python train.py --vocab_size=6798 --attn_scale=0.0884 --bias="none" --init="normal" --lr_mult_qkv=0.5 --beta2=0.99 --grad_clip=0.5 --warmup_steps=206 --schedule="wsd" --seq_len=1024 --train_tokens=410600000
MLP neurons of a small language model. Each row is named by its layer, matrix (gate and up: input weights) and neuron, and shows model dimensions 272-335. Each number is 50 + 15 x the weight over its row's rms, rounded and kept within 0 to 99. A neuron's up and down rows have the sign that makes its largest values positive.
A block is one neuron, or neurons of one layer that tend to fire together. After each block is what it responds to, as a language model described it from the Wikipedia text at the highest values.

L4.gate101:57 39 27 50 22 60 37 36 66 64 85 42 30 51 57 28 32 49 38 68 40 35 48 25 28 15 50 36 40 46 36 61 44 21 53 44 46 49 37 43 50 52 41 59 51 56 58 40 56 45 43 35 33 37 74 56 34 30 33 49 39 45 51 49
L4.up101:37 46 43 45 49 51 29 35 56 46 84 40 52 51 63 56 36 54 59 40 51 29 63 36 27 29 26 37 25 35 56 59 78 45 31 33 21 56 76 42 48 25 76 65 62 87 52 63 58 46 38 36 63 48 34 48 35 54 75 43 16 56 44 66
L4.gate297:39 62 56 40 49 61 47 26 76 65 40 43 39 47 35 53 46 38 36 65 39 47 59 48 79 57 45 56 63 52 48 71 51 34 23 32 56 41 58 68 44 36 38 31 41 54 72 26 53 32 71 68 38 54 47 30 49 41 32 54 69 46 48 49
L4.up297:34 41 38 20 39 54 54 53 59 76 29 75 62 64 55 38 63 48 38 45 50 12 55 63 43 48 71 63 74 49 40 70 69 61 75 60 63 44 54 49 44 50 26 41 48 48 38 64 49 44 56 73 44 61 73 37 44 37 52 36 88 41 54 60
L4.gate325:59 48 55 38 53 55 57 48 86 36 49 61 52 38 50 39 54 60 29 41 43 45 64 26 50 37 64 34 34 45 55 33 59 36 60 49 52 32 23 48 46 51 50 63 56 79 36 46 59 41 46 24 22 61 65 76 44 73 52 26 60 55 53 34
L4.up325:61 27 36 21 43 32 52 68 56 60 59 50 34 25 62 40 59 76 52 50 52 41 77 38 71 26 23 34 45 56 45 42 13 55 66 21 67 54 50 36 53 87 77 25 63 57 63 50 59 38 35 45 55 24 51 48 30 66 59 54 62 36 25 70
L4.gate331:52 41 29 65 77 63 32 70 67 40 71 43 76 67 40 20 11 51 61 77 16 24 52 52 56 59 49 53 39 62 46 53 40 54 54 52 18 16 52 41 61 56 49 35 39 56 66 75 71 74 62 35 47 76 49 44 45 64 47 31 63 54 56 56
L4.up331:18 14 34 65 30 49 47 54 82 69 48 43 28 52 28 33 38 55 58 50 22 09 30 54 53 40 80 48 41 54 37 49 43 77 54 31 64 32 49 45 34 55 24 79 40 43 70 56 56 47 50 62 75 49 75 29 36 83 30 28 52 77 82 51
L4.gate577:52 72 44 62 52 78 57 53 89 65 48 50 61 39 43 57 48 40 47 74 35 22 63 33 63 28 37 73 45 60 46 65 45 35 55 62 40 51 34 53 39 30 36 32 41 81 46 51 61 43 86 37 46 57 81 44 55 37 71 51 56 29 83 53
L4.up577:29 56 31 70 71 59 38 50 63 47 39 52 68 49 39 28 59 46 38 38 66 55 37 46 58 31 47 54 75 67 58 43 25 68 50 56 47 24 41 41 64 48 53 47 67 71 57 30 52 46 63 19 69 30 88 24 54 46 90 45 61 63 58 64
L4.gate607:57 33 27 56 56 57 63 49 78 81 42 31 45 63 54 43 43 48 35 67 43 68 36 14 29 30 26 49 53 29 50 55 54 73 41 37 46 31 44 29 48 92 68 58 67 46 42 39 60 37 49 32 39 61 49 27 40 34 52 55 57 31 43 62
L4.up607:34 69 33 35 37 46 59 42 64 72 54 51 77 43 59 41 43 38 57 46 51 50 54 71 45 30 60 40 72 49 68 54 57 36 53 54 45 41 54 58 63 44 39 35 51 48 41 57 67 51 34 46 75 43 61 44 43 26 70 75 54 47 39 45
L4.gate806:20 50 62 55 44 60 39 54 56 63 60 22 78 57 38 30 57 57 35 62 36 43 69 38 30 43 23 65 35 58 60 41 57 74 53 40 43 31 61 34 54 27 45 49 23 44 51 49 66 30 46 58 40 33 57 53 32 38 52 26 35 41 41 29
L4.up806:27 85 55 33 44 56 44 37 52 58 62 51 77 48 39 44 39 35 66 65 53 26 70 52 30 28 32 91 35 56 61 52 47 52 40 53 42 53 57 69 36 48 46 72 40 81 46 56 50 34 23 54 26 43 54 53 35 28 44 56 57 62 45 62
L4.gate855:37 29 52 50 38 62 32 36 86 78 63 61 72 64 62 31 19 60 34 55 53 64 56 30 25 66 31 30 49 31 48 71 37 51 57 47 30 25 53 25 34 43 47 36 32 80 34 35 70 47 35 69 29 57 72 89 41 41 52 53 72 58 63 66
L4.up855:64 82 24 51 27 43 51 49 86 61 63 44 26 85 46 41 60 79 34 49 55 30 40 57 37 57 73 45 24 50 66 43 47 28 55 70 51 26 37 53 48 47 25 67 68 37 66 78 51 41 33 69 34 60 96 66 28 66 37 68 55 33 44 86
Final word-pieces that complete a verb about to take a person object, mostly in plot summaries and news, such as as-ks, urg-ed, convin-ced, inform-s.

L3.gate143:37 68 54 55 37 55 37 32 46 47 43 50 43 66 14 36 33 39 66 55 62 51 48 47 46 58 60 62 41 43 45 29 55 52 34 53 67 57 36 62 36 53 42 36 52 81 58 58 34 64 61 59 34 49 60 15 37 57 14 60 57 34 64 79
L3.up143:61 65 64 66 56 50 75 47 47 27 58 49 50 38 77 43 43 51 56 60 43 61 52 82 50 42 42 32 23 57 50 45 51 53 49 49 29 48 51 44 32 58 71 55 56 39 21 56 54 53 68 42 53 82 59 42 54 30 58 45 50 47 97 56
L3.gate367:68 52 64 49 47 56 51 38 54 47 51 56 50 63 32 45 25 44 59 53 84 57 59 33 51 51 63 41 90 34 21 22 36 42 45 32 22 37 56 52 35 50 19 40 42 52 39 77 53 86 45 42 48 46 22 43 44 65 42 62 46 40 73 56
L3.up367:27 29 59 53 47 69 25 44 43 27 68 40 30 58 43 62 49 49 47 50 66 46 36 53 49 76 74 80 55 10 35 61 29 66 21 42 43 61 37 55 37 58 41 74 28 44 54 56 17 59 94 29 56 63 31 35 54 61 80 68 53 63 57 34
L3.gate486:47 84 50 48 35 65 58 24 50 51 59 46 37 64 48 51 43 17 50 58 48 55 49 37 52 54 57 47 27 36 43 53 15 22 68 71 50 44 34 17 50 43 66 48 52 71 57 50 12 53 32 30 32 63 57 66 22 58 76 41 61 41 35 39
L3.up486:27 60 54 42 51 43 63 36 45 38 24 77 58 49 56 60 33 26 45 44 56 41 42 62 47 68 52 43 42 25 33 51 27 34 31 71 23 31 45 50 73 35 39 36 51 56 65 63 40 86 41 39 27 30 62 45 54 13 58 45 67 36 59 60
L3.gate681:50 64 49 48 78 50 77 24 48 61 50 30 51 34 08 16 36 66 48 58 47 42 77 36 50 55 53 41 34 39 54 40 60 51 51 30 63 50 41 51 53 53 26 53 18 40 80 33 45 63 56 61 48 40 63 33 47 55 21 56 53 25 85 65
L3.up681:30 49 51 40 64 46 88 30 42 58 32 61 40 16 42 29 46 66 38 53 29 65 55 61 61 62 36 42 83 43 54 47 64 65 47 66 76 50 57 35 69 35 56 63 36 71 43 54 30 47 37 44 43 58 52 41 64 56 55 60 40 61 56 71
L3.gate795:32 82 56 34 27 73 45 31 63 42 36 41 33 73 58 52 47 30 68 59 53 22 56 38 45 62 58 59 44 09 59 41 42 49 52 54 39 65 51 63 43 44 64 50 62 60 39 58 18 84 49 49 31 46 36 65 43 56 69 37 48 43 59 43
L3.up795:39 47 54 58 50 36 44 68 32 61 39 55 43 46 37 69 33 78 81 49 63 56 35 49 51 63 59 53 48 72 45 74 54 56 64 16 60 26 37 54 32 49 41 38 60 51 47 70 54 89 35 30 47 47 46 24 67 58 63 59 66 17 41 24
L3.gate904:50 90 51 53 33 36 31 35 46 61 79 35 49 60 36 48 37 44 54 65 85 40 33 42 54 10 30 64 50 61 42 41 46 57 66 53 69 42 44 26 57 63 46 84 51 57 49 38 52 69 70 31 46 40 31 50 59 36 47 61 45 14 80 54
L3.up904:32 57 45 42 44 45 44 59 43 44 71 70 61 46 52 39 71 76 30 71 82 49 43 36 30 35 14 32 50 38 55 44 61 21 18 36 43 27 44 55 36 60 40 62 43 45 58 52 62 46 26 38 46 54 47 61 59 51 56 82 41 87 54 28
L3.gate948:69 63 80 54 25 74 28 48 54 38 45 66 58 61 44 49 45 47 42 55 69 45 54 32 56 73 58 49 41 38 61 79 31 36 71 67 62 51 42 74 63 42 46 38 31 74 46 54 27 63 46 25 45 51 47 50 67 18 43 35 74 51 61 66
L3.up948:38 20 58 35 69 56 41 48 45 45 53 41 54 79 52 59 28 48 44 61 44 49 16 44 30 58 63 10 38 32 43 47 58 62 57 61 25 27 46 77 41 33 49 31 39 75 53 51 41 66 60 48 37 67 44 53 52 35 58 40 30 20 50 45
L3.gate973:59 66 69 68 59 45 60 54 61 49 46 40 48 54 54 48 50 61 55 59 59 37 63 26 52 61 40 62 38 38 60 54 51 53 65 44 71 37 38 56 50 46 26 66 63 45 31 52 43 94 81 37 52 55 86 45 69 58 61 36 32 60 67 65
L3.up973:66 44 86 43 52 40 36 74 61 35 75 41 49 72 41 42 56 77 44 47 69 63 52 41 00 57 77 49 02 34 45 33 52 55 52 38 56 27 60 59 46 63 66 48 52 50 39 73 49 42 68 48 41 46 64 43 54 34 42 37 66 42 75 44
Word-piece tokens inside longer words, above all "ic" (Mollic, Masonic, Ceramic, Pekic), plus "ac", "i", "en", and "'s" after men/women.

L3.gate132:41 42 05 36 27 45 38 45 53 54 37 37 44 33 40 43 50 60 60 53 27 37 37 26 28 50 53 43 74 50 49 25 50 38 85 51 18 47 30 76 51 60 36 66 73 68 51 45 54 27 55 34 58 33 56 49 53 46 24 65 40 60 48 32
L3.up132:34 62 37 28 58 54 44 47 49 17 44 27 48 25 45 52 42 67 55 38 39 45 63 34 62 59 49 59 41 55 61 25 45 65 74 55 35 75 15 43 31 65 32 46 37 54 65 37 49 32 53 27 73 50 39 50 37 66 61 44 41 39 60 50
L3.gate342:68 62 56 50 37 66 54 54 72 50 77 12 17 74 46 65 32 40 64 56 28 35 45 41 49 59 82 48 30 58 40 70 13 50 43 50 23 37 47 60 48 43 49 43 36 59 64 63 41 74 60 39 34 61 41 62 55 51 61 31 62 41 55 42
L3.up342:69 15 77 45 66 65 51 47 51 38 56 49 48 73 57 48 51 67 28 57 43 42 73 47 46 65 36 58 43 53 65 29 39 62 42 66 52 58 45 34 65 11 31 72 34 35 66 25 85 40 47 60 48 50 45 22 25 82 64 48 35 62 69 60
L3.gate556:57 61 63 61 36 48 40 15 41 52 41 48 46 65 73 49 67 48 37 53 55 56 54 55 27 30 50 50 72 63 35 68 51 45 39 63 44 57 47 42 61 36 21 84 23 29 57 56 82 41 76 52 51 54 52 41 48 51 53 62 64 56 70 44
L3.up556:27 27 53 43 58 47 61 69 71 55 43 60 23 37 72 49 31 17 57 34 41 31 43 55 32 42 29 45 73 28 50 33 59 53 57 26 25 70 67 51 59 55 47 60 47 55 31 58 60 52 72 64 62 63 84 46 55 56 49 45 48 47 62 52
L3.gate616:66 52 59 33 51 55 21 53 57 41 66 32 27 29 25 52 59 72 50 52 54 42 61 30 47 53 52 51 16 60 55 49 54 41 79 14 38 52 48 62 53 39 42 30 23 93 44 45 63 57 69 57 50 49 18 53 60 52 45 31 41 63 60 37
L3.up616:53 27 34 79 52 55 29 52 53 70 68 49 56 48 51 61 50 64 74 56 34 61 46 51 33 48 24 43 28 72 41 50 49 53 58 70 21 32 62 57 62 48 54 53 64 47 61 76 53 54 48 31 55 21 70 23 30 42 52 57 39 47 35 38
L3.gate749:68 65 24 60 68 54 43 33 49 51 72 44 03 21 44 59 36 34 08 55 59 47 64 06 53 39 31 57 07 37 16 56 22 55 73 15 48 26 49 49 52 49 36 46 54 53 29 61 53 25 48 24 52 63 76 70 38 45 59 46 52 31 44 47
L3.up749:53 33 20 48 58 58 44 37 61 39 65 66 27 29 67 74 89 36 62 57 73 61 68 48 36 41 34 83 50 49 33 45 39 41 59 49 44 52 55 54 60 51 22 39 43 48 60 49 52 45 79 77 41 67 47 42 73 53 55 52 41 54 48 80
L3.gate807:57 39 38 60 66 54 80 50 67 68 29 28 52 45 52 26 67 41 58 55 69 50 28 51 46 33 32 63 64 29 49 22 51 83 54 39 45 41 46 61 34 63 28 58 41 44 42 42 60 73 33 51 52 38 79 49 53 47 71 63 53 37 26 68
L3.up807:58 35 39 51 40 49 37 70 23 40 49 49 47 53 46 47 69 50 64 40 75 59 67 52 11 39 56 40 41 25 55 69 43 49 51 26 66 45 29 32 34 39 40 38 42 68 53 58 40 82 66 34 44 43 46 66 44 34 52 57 71 67 58 99
L3.gate813:32 41 47 37 42 62 52 45 49 49 35 56 46 56 63 73 66 46 11 55 47 38 47 22 34 47 46 76 50 48 52 51 59 71 82 19 47 33 53 49 45 45 32 49 56 82 54 43 51 42 42 58 57 52 27 47 43 59 52 62 37 61 56 47
L3.up813:57 32 25 33 95 61 60 36 66 47 47 18 33 34 47 40 48 53 55 46 61 36 66 52 60 68 43 54 64 77 60 34 43 35 50 50 53 54 82 82 60 69 63 44 52 42 39 21 45 59 46 31 48 62 55 21 59 39 25 61 52 49 45 35
L3.gate1001:65 42 38 60 45 69 26 37 57 62 69 12 27 56 49 70 42 17 74 88 36 56 53 22 53 33 47 51 78 57 46 48 35 32 62 29 40 51 69 61 35 67 28 56 38 48 39 70 58 53 57 50 36 43 37 61 29 45 65 59 45 48 60 52
L3.up1001:49 43 50 45 65 38 38 48 70 49 22 57 42 61 76 58 63 30 74 59 35 57 29 42 63 13 53 26 71 46 67 70 34 37 33 59 40 56 63 48 40 46 35 59 52 60 42 80 38 56 48 17 38 27 75 42 29 67 75 68 25 47 52 41
Second or middle pieces of words split into several tokens, strongest on "rit" in British at line starts, also m-is-fortune, l-ov-es, M-old-ova.

L6.gate647:34 53 69 54 32 46 52 26 74 34 68 46 52 61 23 52 26 91 56 53 46 41 40 15 62 53 58 56 53 34 42 35 68 75 57 09 49 68 65 56 46 33 36 70 52 64 56 41 38 75 28 47 48 30 47 44 49 58 41 74 37 50 35 71
L6.up647:31 61 34 50 48 66 38 42 45 37 40 37 49 45 66 14 28 50 74 54 74 40 36 74 45 61 38 44 53 74 51 22 33 54 89 48 58 58 38 77 66 30 51 44 63 79 39 53 48 65 37 37 57 30 26 36 70 39 31 77 47 57 64 85
Inner word-piece fragments in longer Latinate words, just before a suffix like -ation/-ated: prep-ar-ation, releg-ated, assim-il-ated; also score digits in tennis tables.

L4.gate202:41 85 69 29 41 43 68 59 55 42 70 49 27 40 82 40 45 52 79 47 47 66 38 54 59 54 39 75 30 44 25 40 70 37 45 61 60 67 31 57 48 47 43 39 47 40 49 63 61 35 53 51 65 79 53 54 56 43 15 64 54 20 58 43
L4.up202:47 56 41 61 65 26 80 36 48 59 55 61 60 38 78 68 36 36 43 33 66 46 56 81 48 55 76 35 57 69 50 53 31 64 74 55 54 37 41 33 45 55 32 46 38 47 74 38 49 52 42 39 42 71 32 49 72 52 40 50 77 41 56 64
L4.gate383:54 89 52 59 31 71 42 29 56 68 48 48 70 24 71 53 41 69 58 57 44 22 35 37 20 30 54 51 53 44 36 55 31 52 50 36 53 37 60 93 36 74 27 47 42 56 52 50 39 46 64 40 48 36 54 51 34 41 44 37 31 48 46 48
L4.up383:39 16 67 31 47 23 36 91 31 55 62 42 53 51 63 38 46 70 55 44 61 13 30 51 33 36 55 19 45 99 56 50 61 55 72 63 39 24 54 43 44 58 47 55 46 56 47 49 38 69 77 42 45 39 47 52 27 63 34 67 42 55 42 77
L4.gate423:44 83 47 56 41 52 30 46 56 25 50 53 70 34 49 41 39 50 50 54 74 41 67 76 51 50 61 63 30 31 75 46 44 68 61 49 56 62 58 50 36 56 47 88 46 43 49 82 49 45 86 80 51 55 40 43 24 50 33 52 56 63 61 44
L4.up423:41 10 64 71 64 49 51 45 75 36 42 62 56 45 63 69 24 43 37 46 50 27 19 74 76 26 33 35 62 99 46 32 23 60 63 60 20 58 36 74 39 48 53 48 72 37 75 51 42 60 70 41 64 37 58 46 38 67 53 31 49 27 31 50
L4.gate511:49 58 58 50 40 33 44 42 42 61 63 37 71 45 47 45 17 69 37 70 51 57 63 54 46 56 56 42 13 35 26 59 39 32 44 56 38 45 33 36 17 53 51 53 54 66 60 42 45 53 51 26 58 72 45 52 32 28 27 50 86 70 33 31
L4.up511:45 60 81 58 62 47 51 58 82 65 31 43 58 38 29 31 35 52 50 52 76 72 71 53 16 27 73 53 50 76 34 37 48 41 41 75 50 50 69 36 47 21 35 59 36 57 46 46 34 50 65 42 39 38 49 55 59 57 34 30 52 80 50 88
L4.gate512:43 42 28 84 47 41 36 38 59 23 46 52 55 62 58 83 54 47 70 60 34 52 71 66 58 49 49 56 50 50 44 46 33 37 64 70 62 63 49 60 58 51 30 75 41 28 48 45 59 40 46 69 67 42 05 72 64 45 57 49 53 82 76 59
L4.up512:62 24 57 48 61 54 46 48 44 73 52 51 65 52 50 65 37 58 29 41 53 62 37 26 52 10 58 46 50 42 32 37 42 39 48 37 47 31 42 43 30 47 64 82 63 37 65 48 28 69 46 60 57 45 31 53 45 34 22 56 41 57 63 23
L4.gate608:37 64 53 44 66 69 69 25 61 59 54 44 37 49 45 23 38 64 23 58 50 44 52 67 36 31 54 65 44 23 66 61 27 55 45 47 69 63 41 49 80 44 19 42 47 30 55 47 33 39 52 66 53 72 53 65 63 73 43 63 64 48 53 29
L4.up608:48 57 34 54 39 54 68 53 92 81 53 51 57 48 60 37 40 44 48 43 58 45 78 36 62 48 17 54 31 48 42 66 36 32 34 61 49 32 37 51 48 63 55 31 65 53 32 62 54 42 44 34 44 55 56 57 50 47 32 50 32 46 76 73
L4.gate645:66 61 48 73 34 49 43 55 69 45 53 26 39 27 54 35 46 31 45 52 35 45 50 24 43 56 48 37 60 58 56 42 49 59 73 48 28 44 43 27 54 47 49 56 44 47 73 52 72 49 76 47 78 57 28 49 63 52 39 71 52 55 54 71
L4.up645:44 21 59 68 27 49 34 74 36 59 58 49 54 51 41 49 40 52 40 73 37 27 69 43 43 48 55 61 51 44 44 52 59 56 52 49 53 29 29 22 65 61 36 32 52 66 72 23 76 42 67 62 61 50 43 60 79 62 75 66 30 36 50 35
L4.gate1012:16 32 51 28 57 57 60 27 79 49 62 67 35 43 61 29 04 41 37 60 54 28 51 45 40 43 48 42 64 56 50 47 46 41 70 52 56 18 30 57 43 63 28 65 28 65 17 64 57 61 85 01 51 75 59 53 51 66 42 48 49 56 69 22
L4.up1012:58 77 30 61 44 36 52 41 71 74 63 59 22 59 43 39 66 53 36 29 64 59 53 25 61 53 48 72 66 39 46 70 31 44 72 54 49 66 47 53 54 61 46 41 44 38 65 66 40 42 83 59 65 50 51 42 59 35 23 38 50 55 47 53
Interior or final subword fragments of foreign personal names and other rare words, e.g. Vic-ent-e, Pizz-ett-i, Ionesc-u, graph-it-ic.

L6.gate142:36 52 65 50 34 50 48 28 54 61 42 54 58 31 53 27 22 60 46 54 35 60 37 74 72 57 62 42 48 42 52 61 63 69 43 53 48 24 40 36 58 65 40 58 51 52 27 41 54 38 45 36 38 61 58 58 44 65 43 40 66 06 40 53
L6.up142:55 80 53 57 52 52 32 61 47 68 36 46 66 42 45 27 51 58 40 57 29 46 55 61 54 31 35 26 27 31 25 46 46 48 41 32 33 66 56 41 35 51 70 66 57 72 59 41 71 33 69 48 61 61 59 71 65 34 40 49 51 74 51 41
Transitive verbs (often their last word piece) just before a recipient or object, as in gave it, giving him, tells Noddy, informs; also some table cell separators before names.

L3.gate188:87 69 69 43 50 39 54 54 59 45 43 39 64 40 48 58 17 47 59 57 34 81 81 30 50 71 44 43 38 51 80 68 22 45 40 70 53 40 54 64 43 31 54 52 50 59 67 30 40 65 73 46 53 46 40 23 84 44 42 45 55 17 48 28
L3.up188:50 43 68 55 43 68 28 84 40 52 51 33 39 21 75 67 74 67 43 56 51 50 34 44 40 37 47 57 49 36 52 79 61 58 69 55 36 51 39 35 43 57 42 22 47 49 29 48 60 35 51 53 59 54 66 50 55 49 74 56 30 39 55 50
L3.gate327:35 54 46 21 47 50 56 97 48 38 43 52 27 16 47 49 43 63 34 47 32 50 46 62 71 50 27 61 37 33 51 58 46 66 57 55 64 41 53 48 67 47 56 71 36 71 74 48 67 45 35 51 51 41 48 38 55 67 51 66 48 68 80 48
L3.up327:59 27 25 74 28 42 54 63 68 59 61 44 56 31 22 35 33 44 60 64 66 72 20 52 47 38 41 56 53 48 54 77 45 69 64 43 57 45 46 36 47 35 64 62 39 65 35 18 61 51 31 29 45 51 70 55 62 57 53 65 43 45 58 29
L3.gate345:30 59 57 52 49 67 36 54 88 35 89 45 86 45 71 40 57 46 40 68 31 39 61 48 60 30 44 61 19 33 63 56 53 48 41 33 60 36 47 68 64 35 56 65 55 37 51 22 56 44 36 37 48 28 52 50 46 52 98 42 57 38 41 47
L3.up345:40 65 61 52 32 09 52 51 74 67 76 36 51 34 65 65 63 56 67 56 50 24 51 48 72 58 57 31 57 38 62 50 39 36 30 59 62 26 57 33 36 41 49 55 56 56 54 66 45 52 61 41 51 26 51 37 41 54 38 16 59 46 48 39
L3.gate519:97 69 26 66 51 67 66 53 71 35 53 48 48 00 31 24 53 50 32 45 52 39 75 70 59 32 42 51 67 51 45 77 51 39 45 82 49 66 33 46 53 32 40 55 22 62 12 43 57 46 61 62 56 66 45 56 82 41 42 78 74 64 64 48
L3.up519:38 74 69 66 44 47 51 83 20 53 54 48 50 37 45 58 52 16 73 45 41 58 69 43 69 25 53 30 51 35 35 52 48 49 34 82 60 32 49 66 51 34 40 76 72 47 82 29 71 25 56 76 61 18 41 72 58 39 62 55 62 51 66 39
L3.gate591:57 49 60 46 30 51 52 48 62 74 38 40 50 67 40 65 70 59 21 73 41 60 65 57 59 56 72 38 41 50 55 43 54 47 68 00 42 80 31 58 53 47 46 37 61 62 61 55 55 49 62 30 37 41 49 64 56 45 66 59 41 49 56 74
L3.up591:58 63 27 43 67 36 38 64 53 70 41 52 56 41 34 35 43 40 53 44 67 62 46 71 62 65 55 66 66 44 51 38 52 42 47 44 72 61 32 50 77 31 59 51 60 61 42 59 65 50 63 36 45 37 41 57 66 32 41 87 40 37 62 32
L3.gate594:58 28 38 32 32 63 39 54 72 66 58 31 42 51 72 68 37 66 34 51 35 12 81 53 63 51 29 51 09 71 62 66 30 64 34 38 58 37 25 73 56 56 40 67 53 46 71 34 67 33 58 42 55 45 54 43 35 17 48 41 42 51 55 59
L3.up594:50 44 57 51 49 64 18 51 51 67 53 79 56 52 49 32 44 22 41 53 35 53 62 46 46 61 41 17 57 43 29 37 50 53 45 71 50 41 60 54 54 07 55 35 61 44 52 50 53 59 33 58 54 37 37 95 36 63 59 40 56 96 37 70
L3.gate653:46 74 56 48 47 60 19 62 86 48 65 21 54 49 55 47 63 61 51 65 51 49 75 49 49 28 57 50 48 63 53 58 36 28 58 67 34 41 36 55 40 51 34 49 68 77 54 49 44 49 46 20 44 54 60 78 25 25 50 59 60 61 50 55
L3.up653:44 56 78 59 15 35 27 51 58 44 72 64 15 27 46 48 50 51 36 50 26 48 49 54 84 31 40 29 54 08 41 48 65 44 43 44 49 51 39 22 40 76 31 44 77 47 62 48 56 39 47 38 76 37 49 84 38 67 41 55 41 55 24 38
L3.gate820:62 72 47 57 68 52 62 32 57 25 56 29 53 59 29 45 28 25 53 57 74 56 59 29 52 52 41 51 37 67 53 71 42 07 46 66 38 33 44 17 52 86 65 40 42 49 74 60 37 33 60 54 48 63 28 51 41 57 63 41 51 56 55 56
L3.up820:48 19 57 71 57 53 23 60 36 38 50 47 66 26 70 67 59 48 62 56 72 82 36 16 58 59 67 68 38 26 63 57 43 54 59 77 43 88 44 59 43 33 52 54 53 72 50 71 52 60 55 64 62 68 29 46 63 59 40 50 40 45 22 93
Final pieces of transitive verbs awaiting a person or object, mostly telling verbs (in-form, t-ells, told), plus helped, merged with, and year digits.